config = dict(
    head_dim=64,
    d_mlp=1600,
    positions='learned',
    bias='none',
    tie_embeddings=False,
    init_std_qkv=0.0178,
    init_std_up=0.0178,
    lr=0.00134,
    beta2=0.95,
    final_lr_fraction=0.0,
    seq_len=512,
    doc_mask=False,
    train_tokens=403100000,
    dataset='wikipedia_en',
)
MLP neurons of a small language model. Each row is named by its layer, matrix (up: input weights) and neuron, and shows model dimensions 48-143. Each number is 200 + 30 x the weight over its row's rms, rounded and kept within 0 to 999.
Before each neuron's rows, "fires after" lists the tokens most often just before its 100 highest values on Wikipedia text that the model never trained on.

fires after: "–", "2", "1", "-"
L6.up1372,189,193,185,150,240,183,237,208,171,184,229,249,190,147,147,211,178,190,234,139,244,225,234,193,187,221,204,191,190,174,198,181,154,251,251,179,228,216,187,224,238,182,256,180,169,214,214,215,207,183,230,215,250,215,223,182,197,196,251,203,200,215,194,210,139,137,145,203,251,204,215,230,203,227,193,176,243,195,213,157,151,204,213,199,168,191,212,211,175,166,217,176,185,177,222,209

fires after: " (", "–", " in ", "- ", ", ", "| "
L6.up427,241,209,230,221,206,167,219,248,168,206,194,193,147,167,150,151,198,159,202,181,215,219,166,199,247,224,230,197,203,170,224,181,151,192,239,178,284,190,223,176,239,206,177,180,177,153,174,224,202,215,272,163,217,177,180,205,115,189,189,226,199,209,172,228,196,200,248,181,183,200,217,237,190,202,174,200,235,179,190,191,196,188,193,186,199,229,148,175,191,208,197,230,241,199,179,209

fires after: "2", "1", "\n", "022"
L9.up791,203,201,202,164,229,171,261,168,246,181,152,176,148,211,145,215,192,237,213,238,216,232,166,173,215,201,244,226,212,197,199,240,186,224,164,202,224,162,156,168,190,240,220,182,173,134,210,178,214,142,219,208,177,151,188,116,257,170,222,137,194,218,190,154,225,150,231,165,177,232,227,169,217,214,208,222,179,192,204,176,186,180,125,165,178,220,216,191,245,218,205,202,261,158,189,248

fires after: ", ", " (", "\n\n", " ", " at the ", " January "
L6.up991,166,267,168,180,233,176,207,196,182,203,170,228,207,177,170,232,196,146,168,217,226,194,189,192,196,199,218,167,244,251,176,222,180,191,191,223,225,181,217,160,196,172,202,219,181,171,208,179,240,196,157,247,188,237,237,219,167,195,176,198,184,204,165,175,195,184,192,190,209,225,255,199,176,194,217,169,207,245,210,236,274,204,230,234,224,248,187,232,206,186,194,83,187,218,191,141

fires after: "\n", "–", " v", " Mc", "\n\n", "Ch"
L6.up907,188,205,208,213,171,187,219,191,193,209,149,210,191,119,190,208,207,199,142,197,191,241,191,176,248,144,223,185,229,178,192,202,170,158,211,242,230,236,205,229,186,222,196,196,200,185,214,191,195,206,217,208,222,134,246,166,155,189,174,165,169,178,211,226,180,184,184,192,222,166,229,224,194,207,228,174,227,201,178,178,204,233,169,224,179,166,230,242,214,204,151,165,212,230,245,136

fires after: "1", "2", " performance", "ation", " video"
L4.up969,237,158,178,204,251,178,212,186,188,180,197,210,218,198,212,233,187,145,211,167,224,172,217,217,195,195,200,230,265,113,202,212,167,220,136,225,210,245,166,184,203,152,250,251,201,187,167,170,258,191,191,232,195,223,197,255,206,224,197,179,196,246,182,100,191,185,189,202,224,196,181,210,262,260,228,205,173,206,189,155,235,209,241,176,243,232,219,260,140,151,236,217,156,198,208,229

fires after: "2", " |", "1", "ong", " won", " men"
L8.up1008,210,232,243,181,236,168,276,235,182,225,140,183,118,196,200,216,149,122,199,220,206,212,188,200,174,155,201,223,230,209,122,196,173,245,209,173,243,180,152,165,148,218,217,164,206,200,194,177,194,170,209,228,176,203,194,221,215,211,207,216,163,219,190,146,157,155,200,260,156,203,146,185,190,238,245,191,262,218,246,215,211,204,265,249,234,232,235,216,201,153,149,199,176,254,177,210

fires after: "===", " ===", "s===", "====", " ===="
L4.up29,143,179,167,186,202,179,238,226,149,135,220,207,187,182,144,172,167,207,182,170,256,239,271,199,214,176,182,166,213,210,172,195,219,195,244,209,217,237,161,230,188,246,179,129,218,198,209,173,246,213,212,170,199,196,189,195,173,148,153,209,170,202,204,196,223,182,151,215,158,204,156,248,191,221,210,107,267,203,210,212,209,219,213,212,182,221,146,189,185,228,222,199,178,196,216,194

fires after: "1", "2", "3", "5", "8", "12"
L4.up1378,247,243,197,132,256,167,230,190,211,209,179,187,169,217,165,245,194,198,177,158,187,193,241,167,181,206,259,252,167,173,169,221,239,252,168,241,218,253,209,217,225,227,188,169,215,228,146,171,248,227,157,202,197,179,178,124,193,160,196,193,143,157,207,149,161,167,175,186,159,200,234,212,181,209,180,198,231,208,217,244,228,234,181,197,164,254,163,186,152,223,202,171,222,195,243,215

fires after: "1", " in"
L4.up386,184,208,194,219,225,181,229,204,230,212,143,149,196,200,120,165,139,162,188,200,192,188,170,169,192,190,160,226,180,159,213,244,171,200,187,163,237,217,163,191,236,195,237,201,187,226,137,237,226,219,236,264,199,243,224,179,222,204,240,215,219,203,235,208,194,197,239,187,204,200,250,209,224,176,198,184,243,218,208,214,192,178,178,160,227,190,144,185,207,125,191,203,210,116,182,226

fires after: "| ", "\n", "D", "–", ")", " February "
L6.up1542,218,196,231,174,228,178,184,214,192,224,188,181,176,156,181,206,193,192,188,209,229,234,207,254,221,203,234,164,158,187,111,235,187,171,147,194,199,255,177,218,171,220,240,165,199,192,189,232,174,204,209,204,224,150,243,198,132,203,172,152,193,196,193,178,182,193,176,153,196,260,204,210,202,206,170,161,233,208,224,212,218,192,167,258,168,213,165,217,211,202,187,152,177,204,240,208

fires after: "\n", " R", "|---|---|---|---"
L6.up1327,183,149,204,217,231,186,194,156,236,137,161,200,219,154,178,221,242,186,220,190,206,193,199,162,182,207,183,185,195,198,198,156,151,154,200,233,158,201,177,195,264,217,194,208,184,182,205,202,249,183,180,299,192,262,189,196,204,148,256,215,177,185,179,177,162,202,190,228,197,224,205,239,203,164,188,168,273,223,209,150,238,254,213,210,187,228,209,254,182,176,224,170,165,211,230,244

fires after: ".", "7", "3", "00", "6"
L6.up230,207,233,194,197,180,176,227,204,206,124,217,171,179,157,154,183,172,179,188,195,198,135,224,170,202,182,214,163,216,162,227,210,121,149,197,209,194,207,203,176,213,196,232,171,214,238,194,211,176,169,193,206,180,187,245,218,225,175,231,176,206,262,220,186,161,154,124,251,213,214,200,202,162,221,190,241,227,204,223,164,243,246,219,197,129,207,256,194,168,177,205,240,189,173,230,238

fires after: "\n\n", "2", "\n"
L4.up411,244,181,215,185,281,190,211,208,160,235,202,244,189,178,177,195,178,187,193,192,239,166,180,132,212,152,209,165,255,191,210,192,128,252,169,247,264,218,157,228,255,215,232,226,195,235,157,194,182,166,174,249,218,192,229,167,161,193,164,215,224,218,187,212,158,173,163,219,187,230,257,224,220,208,184,200,225,209,157,191,181,149,186,228,134,235,205,193,171,200,218,173,214,204,227,243

fires after: "\n", ", ", " ", "."
L8.up1122,213,203,208,189,225,151,193,142,304,166,229,168,218,226,203,266,207,187,282,252,201,172,193,173,198,220,170,211,193,153,211,216,232,180,233,151,212,207,169,238,183,214,209,176,233,183,182,154,165,182,162,198,243,188,208,214,185,246,193,266,253,210,181,178,222,252,187,199,175,195,164,163,119,200,218,164,237,203,185,175,163,193,227,190,200,174,222,197,193,152,228,200,182,177,145,185

fires after: "–", "2", "| ", " | April ", "-"
L9.up336,228,222,194,206,238,175,276,232,222,233,175,204,183,203,130,191,169,168,222,167,256,203,155,185,225,174,233,170,205,166,209,184,178,212,224,203,215,216,212,247,206,221,177,183,171,209,181,189,224,239,220,171,223,190,180,202,167,219,189,186,210,239,176,158,185,181,190,152,179,270,230,236,263,197,170,160,252,199,191,238,159,160,205,194,237,190,204,203,232,168,195,182,260,207,196,203

fires after: ", ", "1", " in ", " July "
L4.up686,182,213,205,186,184,146,206,139,175,198,208,198,204,169,190,183,168,174,161,168,211,186,190,171,178,190,233,167,214,198,181,209,221,176,186,214,234,241,177,255,215,169,167,222,161,168,193,238,186,210,231,154,202,206,192,212,161,245,196,182,199,206,191,227,178,168,198,203,209,185,225,235,174,167,174,153,209,234,220,244,249,194,163,209,188,163,143,183,254,218,255,179,176,194,213,152

fires after: " (", "\n", ", ", "\n\n", "| ", " "
L4.up1469,252,203,231,191,240,181,161,222,175,218,192,219,154,207,180,191,187,155,167,244,196,190,230,191,234,167,212,206,209,211,216,188,160,192,164,191,248,188,208,241,180,224,198,217,181,205,224,209,178,211,235,199,246,248,190,178,202,209,197,147,161,205,187,181,178,165,196,210,160,187,244,200,208,218,259,185,231,190,192,189,204,207,170,223,162,209,221,241,185,171,167,198,203,249,244,212

fires after: ".", "–", " | "
L9.up697,189,186,196,167,224,161,196,228,150,195,208,251,220,257,188,198,161,169,214,203,192,221,221,217,179,205,149,191,221,175,148,220,160,196,197,190,184,218,199,160,208,185,228,228,220,198,221,136,197,134,210,175,234,165,211,192,199,177,257,259,239,216,198,155,221,181,184,219,228,235,163,170,167,218,168,193,199,228,204,139,199,213,211,164,183,247,213,255,174,185,192,190,196,174,160,191

fires after: "2", "\n", " |", "1"
L4.up64,255,181,198,190,233,190,190,181,173,230,211,220,196,236,161,213,227,214,223,237,210,187,199,218,189,179,143,218,253,193,171,167,201,243,171,143,291,150,189,165,205,155,230,246,176,147,145,183,214,171,189,190,258,229,185,193,167,191,160,192,171,195,222,108,220,204,183,224,159,215,221,199,190,192,257,204,251,207,229,184,211,187,213,228,223,186,238,208,203,166,245,212,211,184,186,233

fires after: "| ", ", ", "- ", "–", "\n"
L6.up967,191,211,209,218,206,179,220,224,185,223,192,176,114,157,158,175,142,222,179,211,233,183,220,194,274,205,234,171,188,185,233,199,160,185,202,214,255,235,204,239,202,215,183,161,193,171,226,217,220,200,212,250,200,171,185,175,152,182,207,220,214,220,205,163,145,153,198,143,187,189,225,229,239,199,192,185,274,217,206,243,214,192,187,153,163,236,211,170,215,181,260,221,152,214,229,218

fires after: "1", "2"
L8.up34,277,161,243,164,245,196,206,167,187,195,189,184,193,214,163,253,113,143,244,218,169,157,178,217,177,204,164,274,178,168,195,187,170,188,217,178,211,205,141,199,180,220,199,170,198,237,157,237,258,203,205,180,228,135,235,189,216,191,241,202,171,207,165,155,249,189,187,176,175,210,169,220,180,244,268,197,221,244,231,222,215,232,200,200,240,212,154,200,207,175,206,194,148,199,177,199

fires after: " (", " in ", "2", ", ", "\n"
L4.up309,245,208,227,175,205,190,217,149,221,224,108,176,187,124,222,254,147,199,180,154,231,264,196,191,157,152,218,211,218,169,186,180,188,174,175,185,169,184,197,221,207,197,234,213,177,232,175,202,200,211,190,232,213,214,233,206,208,158,229,168,197,207,210,203,209,130,242,139,224,229,224,205,256,209,190,190,245,202,206,217,203,134,222,210,166,202,205,181,177,178,242,187,227,224,195,211

fires after: ".", "s."
L4.up1350,233,182,234,197,217,206,214,159,197,147,218,203,157,189,218,211,198,184,239,213,225,145,237,160,210,155,225,162,195,194,211,220,228,215,192,159,252,230,206,188,190,225,257,173,217,163,192,229,241,216,196,195,215,171,252,181,134,186,184,176,187,249,150,151,234,150,232,197,193,274,173,232,230,224,198,164,237,172,250,236,203,197,201,193,209,238,239,254,132,194,199,198,206,190,177,215

fires after: "–", "1", "2"
L6.up19,202,202,180,222,174,166,236,246,191,219,214,248,134,159,150,175,150,197,220,172,239,181,256,225,205,208,243,156,191,201,202,234,150,236,238,162,244,223,150,171,185,208,224,182,171,214,170,201,198,203,238,205,219,182,243,162,205,198,209,203,241,214,221,195,208,133,116,178,171,224,190,210,152,205,221,181,252,215,204,204,188,174,173,195,216,183,158,205,154,168,190,177,199,170,238,200

fires after: "2", "1"
L6.up1573,222,206,202,167,217,191,210,187,164,164,166,216,181,235,134,177,211,203,208,227,164,198,217,207,172,194,205,211,203,218,201,265,173,225,188,229,193,225,174,219,216,142,215,250,148,209,176,206,204,181,163,245,224,230,184,219,174,192,201,265,186,207,141,174,212,211,177,197,186,186,225,184,199,176,216,230,181,208,212,189,225,185,157,170,189,148,175,171,223,237,258,199,204,135,209,145

fires after: "1", "2", " chart", "end", " |  |", "p"
L8.up538,242,234,182,135,265,177,218,197,208,202,208,196,155,178,234,213,196,195,205,191,213,213,201,232,194,201,241,257,249,190,153,244,201,216,157,215,210,256,184,195,200,220,172,216,203,186,192,217,220,227,202,196,258,185,206,167,162,170,207,167,231,207,172,148,197,163,245,175,236,258,252,219,223,253,186,134,246,186,168,193,196,226,246,181,214,243,243,200,209,113,197,150,154,190,154,133

fires after: ".", "s.", "\"", "es."
L6.up55,194,218,162,108,214,171,179,158,233,166,189,193,192,197,160,239,217,158,231,225,236,184,175,189,203,179,206,226,246,161,188,245,209,207,161,239,197,222,217,192,197,143,184,182,242,168,209,172,224,183,227,234,219,189,241,226,154,193,209,186,177,219,176,170,217,180,201,226,204,218,228,234,161,232,207,137,240,211,217,230,210,263,148,115,237,239,191,203,183,183,252,132,232,139,148,190

fires after: "\n", "\n\n", "."
L4.up1188,238,236,259,202,193,199,190,150,205,178,234,154,195,201,205,198,223,220,249,220,221,145,213,205,229,160,175,157,233,193,219,213,215,144,190,163,190,237,192,246,199,212,250,184,259,201,191,196,198,212,170,210,212,175,211,180,179,187,120,154,163,219,104,163,247,208,181,183,163,218,156,190,237,216,217,199,219,181,216,197,211,192,219,158,206,266,201,242,164,190,253,175,216,207,178,222

fires after: ".", ":", " |", " |  |", " | — |  |", "6"
L4.up825,157,205,161,225,245,161,156,173,153,195,203,201,195,189,230,202,206,173,162,208,150,175,255,175,186,215,229,204,211,202,197,183,170,109,156,241,156,222,222,147,197,232,202,151,173,115,222,210,162,168,191,181,231,176,221,194,136,171,237,240,222,247,183,187,153,196,167,228,218,192,196,252,163,191,176,204,243,232,229,146,196,195,247,199,169,239,213,181,236,156,183,214,230,238,235,179

fires after: "\n\n", "\n", ")"
L6.up1001,244,228,165,222,231,171,222,191,148,202,200,226,205,191,168,210,194,182,198,199,231,178,227,204,167,172,184,148,219,170,151,188,185,231,202,207,214,198,187,201,260,136,227,195,188,181,190,213,143,192,201,241,204,205,240,203,183,204,134,159,213,256,175,163,226,181,231,204,174,243,165,205,241,216,216,163,182,228,192,153,169,132,186,166,188,241,217,239,225,201,206,156,192,229,203,195

fires after: ".", "2", "1", " gradu", " and"
L4.up263,182,206,173,207,232,173,173,227,192,241,176,131,190,228,201,159,166,208,213,229,199,193,191,229,152,136,223,207,260,158,211,183,107,143,255,258,205,222,221,200,246,201,228,214,258,181,208,176,207,162,212,199,219,137,242,203,213,175,225,213,196,248,177,160,223,177,200,162,206,229,231,212,248,250,194,216,230,231,227,195,216,240,160,167,133,184,277,189,192,156,236,183,178,208,223,152

fires after: ".", " res"
L4.up87,173,202,213,189,183,191,173,180,163,210,258,199,156,222,207,239,196,217,201,250,197,118,258,184,230,164,214,183,143,201,212,299,186,184,151,223,196,201,233,148,187,193,207,207,209,182,193,144,167,147,201,201,184,169,228,202,156,198,166,210,220,260,178,201,200,217,173,211,190,178,180,201,219,233,179,198,157,201,218,184,229,152,241,193,178,224,217,164,177,189,242,210,245,195,198,168

fires after: ", ", " in ", "1", " January ", " from "
L9.up492,111,216,193,216,233,154,284,201,222,191,210,181,189,206,189,184,224,184,170,176,230,170,257,172,149,206,197,207,209,225,172,202,237,186,188,193,241,202,178,232,237,167,173,191,173,177,203,178,160,206,214,160,201,246,189,156,232,162,209,243,152,222,191,186,154,169,231,146,201,189,246,226,209,213,217,166,193,198,218,139,226,197,156,168,166,180,211,200,214,187,191,174,190,161,232,170

fires after: " v", "v", " V", "–", "V", " I"
L4.up1474,182,201,238,169,196,194,229,223,212,175,217,184,152,115,210,263,158,223,198,210,187,193,184,183,182,214,182,207,235,166,172,197,156,197,210,254,201,195,213,190,184,216,247,204,153,191,161,194,164,186,190,248,192,172,240,221,151,193,241,199,147,216,203,183,180,168,219,204,150,177,185,199,215,252,201,169,220,188,162,191,182,204,218,198,169,210,201,219,215,206,227,185,228,165,238,140

fires after: "==", "===", "===="
L4.up1073,177,198,197,242,220,169,206,209,158,196,236,175,203,182,232,226,149,192,177,192,187,227,254,179,202,141,206,205,241,189,118,216,163,206,243,194,236,225,243,203,174,230,186,136,226,192,229,191,231,191,198,228,200,169,216,215,159,174,236,199,185,229,186,215,206,163,203,159,207,211,188,204,196,176,186,162,282,248,211,207,201,238,171,142,131,256,225,202,167,204,257,254,191,199,205,186

fires after: " in ", ", ", "–", " July ", " since ", " "
L9.up592,209,200,163,176,210,204,243,230,193,196,185,196,190,133,169,183,184,177,174,218,270,192,229,170,240,139,187,231,253,202,192,222,206,216,187,242,220,251,209,240,186,204,195,166,194,175,129,250,218,220,254,174,207,183,188,196,180,164,179,163,167,208,147,212,189,177,242,158,189,225,225,218,182,169,198,161,208,239,183,220,197,180,186,199,175,252,142,248,198,158,198,170,208,160,179,195

fires after: ".", " |"
L4.up1439,242,198,207,174,236,219,228,167,225,172,163,188,174,190,176,193,164,177,223,188,196,149,196,166,209,181,226,204,214,190,190,218,220,198,186,178,212,238,227,186,182,209,227,168,191,177,211,245,200,216,230,237,187,194,242,161,171,222,207,171,167,236,160,116,221,155,225,164,207,244,193,209,216,226,178,152,227,193,218,257,206,198,223,175,193,220,175,245,134,135,211,206,244,179,195,185

fires after: "\n\n", "\n", " | N"
L6.up331,142,214,207,213,219,178,252,122,227,199,188,211,187,212,206,192,194,238,216,201,216,128,167,202,262,180,184,199,216,217,210,212,212,164,178,234,217,255,138,222,258,205,221,157,218,198,178,217,216,189,185,198,226,189,216,185,197,219,233,232,195,170,155,181,246,227,230,180,217,235,141,233,175,230,195,141,256,228,207,160,172,187,226,226,177,237,160,257,194,193,201,160,184,183,229,151

fires after: ".", "\"", "es.", ").", "s."
L4.up323,242,202,202,190,234,215,219,151,213,137,161,220,174,170,188,201,190,185,237,180,176,157,228,157,230,173,234,177,201,176,177,252,214,218,176,169,191,220,245,187,198,215,219,188,191,154,195,237,208,213,191,205,198,177,225,170,157,204,215,161,159,240,160,126,244,179,215,170,204,240,201,232,204,212,190,143,233,190,266,255,224,195,246,189,174,196,199,238,140,171,220,177,245,202,208,198

fires after: "\n\n"
L4.up31,235,214,221,163,234,184,180,177,204,248,206,204,191,198,150,244,198,207,216,202,199,151,220,194,213,190,213,187,187,173,216,192,144,254,162,237,270,242,153,203,207,230,209,180,197,197,168,201,241,186,169,212,237,193,202,174,132,216,133,235,202,222,209,200,175,204,168,182,221,197,229,223,224,231,186,175,224,203,237,181,199,174,217,151,192,241,248,239,137,223,223,167,250,171,169,246

fires after: "===", " |", "==", " ==", " ===", "|---|---|"
L4.up1173,212,218,247,135,208,178,231,214,218,143,149,202,209,176,162,204,163,204,202,199,198,181,168,163,214,185,167,253,223,209,210,214,172,212,149,203,158,203,208,180,207,237,242,159,192,166,159,242,151,238,268,173,176,218,181,212,175,167,212,151,182,217,196,191,192,163,241,170,250,177,234,188,210,227,175,189,260,173,203,217,201,222,214,149,238,189,175,177,214,171,158,203,225,214,190,246

fires after: ":", "===", " ===", "\n\n", ".", "\n"
L4.up185,177,219,252,196,257,183,202,231,190,222,214,181,217,169,215,216,156,190,185,158,191,235,247,202,232,212,199,203,194,193,208,231,157,217,160,196,160,240,138,207,186,242,202,168,218,196,177,162,224,202,195,195,231,164,201,232,165,227,239,191,149,215,152,180,210,208,236,191,235,239,157,206,247,241,261,194,216,199,226,170,208,188,172,206,160,243,148,174,154,278,218,202,153,227,214,183

fires after: "2", "1"
L8.up1548,239,189,203,155,261,185,205,215,171,216,187,208,224,191,182,219,141,216,220,183,208,163,234,205,151,168,175,217,203,161,211,199,182,269,251,206,175,219,175,160,148,205,209,201,137,232,163,234,198,186,217,201,184,231,201,189,210,177,270,189,208,191,203,216,187,175,194,200,173,208,206,195,178,205,258,174,204,250,216,256,224,187,195,197,236,189,178,201,208,188,174,185,212,187,188,210

fires after: ".", " b", "B"
L4.up1329,166,209,174,190,186,175,193,180,225,225,224,173,172,189,177,183,144,146,166,226,204,206,170,220,255,187,200,239,231,200,230,231,180,176,201,193,206,240,221,201,142,122,202,217,249,207,225,174,156,191,199,169,209,208,261,205,187,209,220,220,230,227,211,178,271,148,143,224,208,244,144,202,213,225,179,197,220,215,196,170,200,209,166,176,116,176,204,205,185,207,228,153,183,160,179,237

fires after: "\n", "2", "1"
L6.up1042,233,214,186,154,239,188,221,176,190,191,225,166,168,158,198,230,199,166,222,163,281,225,164,170,176,147,179,162,233,171,210,237,182,186,173,242,216,190,209,141,217,207,207,162,190,237,160,163,216,160,198,211,225,176,256,257,178,198,260,251,165,207,207,194,200,219,218,259,214,166,236,238,256,228,201,173,181,218,217,214,208,244,253,204,190,218,179,195,174,211,213,212,161,187,199,221

fires after: ".", "\"", ")."
L4.up1242,223,210,229,146,208,204,234,193,223,184,204,203,170,191,183,180,203,171,215,191,220,140,226,134,207,163,230,175,192,170,205,233,206,188,133,190,200,242,202,173,201,219,242,172,171,191,184,248,192,229,236,200,201,200,252,204,165,212,182,162,187,269,122,117,255,185,232,194,208,266,213,218,197,259,194,167,250,178,211,259,190,155,216,173,200,223,173,237,162,148,196,182,228,153,215,206

fires after: "\n", "| ", "2", "\n\n", " medal –"
L8.up87,191,223,195,219,246,186,264,153,196,179,236,200,180,200,193,165,175,197,173,237,194,165,169,164,183,206,188,220,207,131,176,241,164,194,240,216,160,177,201,208,180,219,234,223,220,211,172,217,232,203,144,245,214,225,227,156,137,214,144,268,193,225,215,162,218,205,186,181,165,196,189,186,169,247,151,183,238,187,193,171,207,195,181,171,180,223,212,215,202,214,224,152,176,160,199,182

fires after: "2", "|", "–", "\n", "1", "| October "
L4.up467,188,183,194,174,239,184,203,203,196,203,189,222,197,215,217,193,196,191,195,181,273,185,250,205,242,180,214,176,227,219,175,226,208,213,226,229,241,229,195,205,192,185,219,223,217,176,204,144,221,209,219,200,272,174,169,154,169,189,201,192,151,216,166,154,217,171,175,212,221,250,213,199,202,220,235,203,202,206,235,223,177,186,201,206,171,254,223,252,179,168,227,189,177,176,218,235

fires after: ".", "\"", ").", "\n\n", "s."
L4.up532,213,205,254,180,226,205,218,148,211,209,244,179,179,192,210,217,191,181,222,174,189,178,192,174,193,190,217,201,193,165,161,233,207,192,167,217,213,276,201,216,171,244,227,148,188,212,185,225,200,232,178,249,269,155,266,200,134,207,151,182,186,209,178,164,168,173,213,150,226,273,168,217,201,257,176,170,244,181,252,195,187,165,218,180,201,248,221,215,131,208,190,210,235,221,166,215

fires after: "\n\n", "\n", ".", " ["
L4.up1308,148,199,151,213,237,169,201,171,233,234,212,186,208,216,178,187,181,171,218,191,241,210,255,215,247,175,149,193,199,147,200,229,121,251,191,216,206,236,177,244,170,175,181,180,269,247,207,197,228,180,181,204,222,210,235,152,192,159,223,245,222,189,173,191,146,210,198,190,168,225,171,214,189,240,192,169,212,214,192,135,166,157,174,208,163,224,220,246,175,231,206,187,208,224,207,233

fires after: ".", "\"", "\n", "ers."
L4.up77,268,205,233,210,257,203,203,146,221,171,222,222,174,170,170,209,179,178,202,209,199,135,195,170,208,197,221,194,187,182,205,233,183,175,172,174,194,252,202,215,207,206,266,188,213,164,202,240,202,214,188,236,196,187,214,206,161,218,163,165,200,211,189,161,240,190,177,190,190,245,198,210,205,220,174,145,199,186,223,251,222,232,196,220,176,193,166,264,151,172,226,169,177,168,193,206

fires after: " January ", " March ", " June ", " ", " August ", " | January "
L4.up1559,210,198,184,151,214,172,186,199,175,176,163,192,222,150,160,180,169,133,192,231,169,142,211,169,237,197,212,160,263,168,151,211,163,210,219,231,197,217,209,202,216,236,166,226,176,174,255,233,190,229,213,233,217,215,215,186,122,203,142,152,195,241,179,216,179,134,151,221,223,218,227,195,173,198,182,190,232,217,206,236,210,143,205,207,168,283,234,260,172,188,178,173,210,203,157,187

fires after: ".", "\"", " |"
L4.up707,231,192,228,174,259,226,238,167,228,167,169,206,197,167,170,204,170,185,224,194,170,147,212,164,231,137,209,208,189,201,194,224,212,170,178,166,241,233,218,185,202,204,261,167,201,154,190,232,183,213,221,237,183,190,220,160,170,225,171,171,187,240,171,145,214,187,192,160,172,239,185,224,203,222,162,155,199,193,228,244,202,224,241,198,177,201,165,254,141,184,187,182,243,204,176,174

fires after: ".", "===", " |  |", "ologist", " |"
L4.up393,227,233,186,164,198,184,226,205,189,133,143,175,214,196,228,169,217,212,191,219,208,161,200,116,170,196,195,222,239,192,184,249,188,142,179,165,194,217,207,165,253,251,226,165,221,224,184,243,196,217,232,217,187,190,228,201,193,215,180,156,185,212,146,213,233,162,208,174,245,217,192,233,247,227,193,205,208,182,199,194,199,158,211,142,246,218,217,222,165,194,165,203,220,203,193,181

fires after: "\n", "2", "1", " (", " =", "\n\n"
L8.up1520,173,221,220,169,206,164,206,145,141,215,213,188,228,187,226,215,182,226,208,224,262,239,169,201,162,201,277,187,218,156,144,273,217,140,204,233,219,242,129,160,160,217,191,231,172,184,186,256,225,181,180,146,272,199,161,232,120,178,132,149,255,226,196,157,187,225,190,150,221,210,223,185,167,202,210,177,230,201,212,171,250,178,203,184,209,193,210,149,234,177,236,161,209,206,162,158

fires after: "4", "1", "5", "3", "2"
L6.up883,243,184,213,136,202,169,220,188,191,161,224,254,168,203,208,250,230,129,210,175,197,186,207,151,174,171,230,203,212,127,135,260,234,237,157,273,191,165,241,204,214,174,179,217,179,202,123,166,284,167,188,219,210,209,214,196,234,213,230,221,167,169,217,163,165,158,183,214,160,216,153,217,198,163,241,201,248,212,265,224,181,204,210,212,222,239,220,218,225,202,206,190,206,219,206,187

fires after: "–", "3", "7", ".", "6", "2"
L8.up1077,221,216,160,210,292,161,251,250,191,176,168,209,220,197,173,193,180,163,213,203,217,205,267,200,177,227,166,223,190,196,220,215,177,213,224,204,213,189,187,224,182,178,228,228,199,234,228,170,184,197,184,179,176,169,246,161,167,160,232,193,214,242,159,197,162,150,207,225,158,178,239,217,189,258,206,185,219,210,181,191,197,256,169,223,151,209,223,187,177,144,248,178,222,157,245,175

fires after: ".", "s.", "\"", "es."
L4.up1550,222,189,210,202,240,216,238,166,193,158,141,196,180,181,195,219,167,193,263,189,182,170,245,147,195,155,249,209,215,185,187,249,210,182,209,154,237,203,216,168,216,221,201,155,190,152,226,236,208,221,182,187,198,203,251,155,176,197,201,156,177,235,151,143,241,158,223,148,186,246,211,240,243,213,174,176,224,199,238,226,216,200,226,161,183,235,179,234,140,167,193,187,242,215,215,216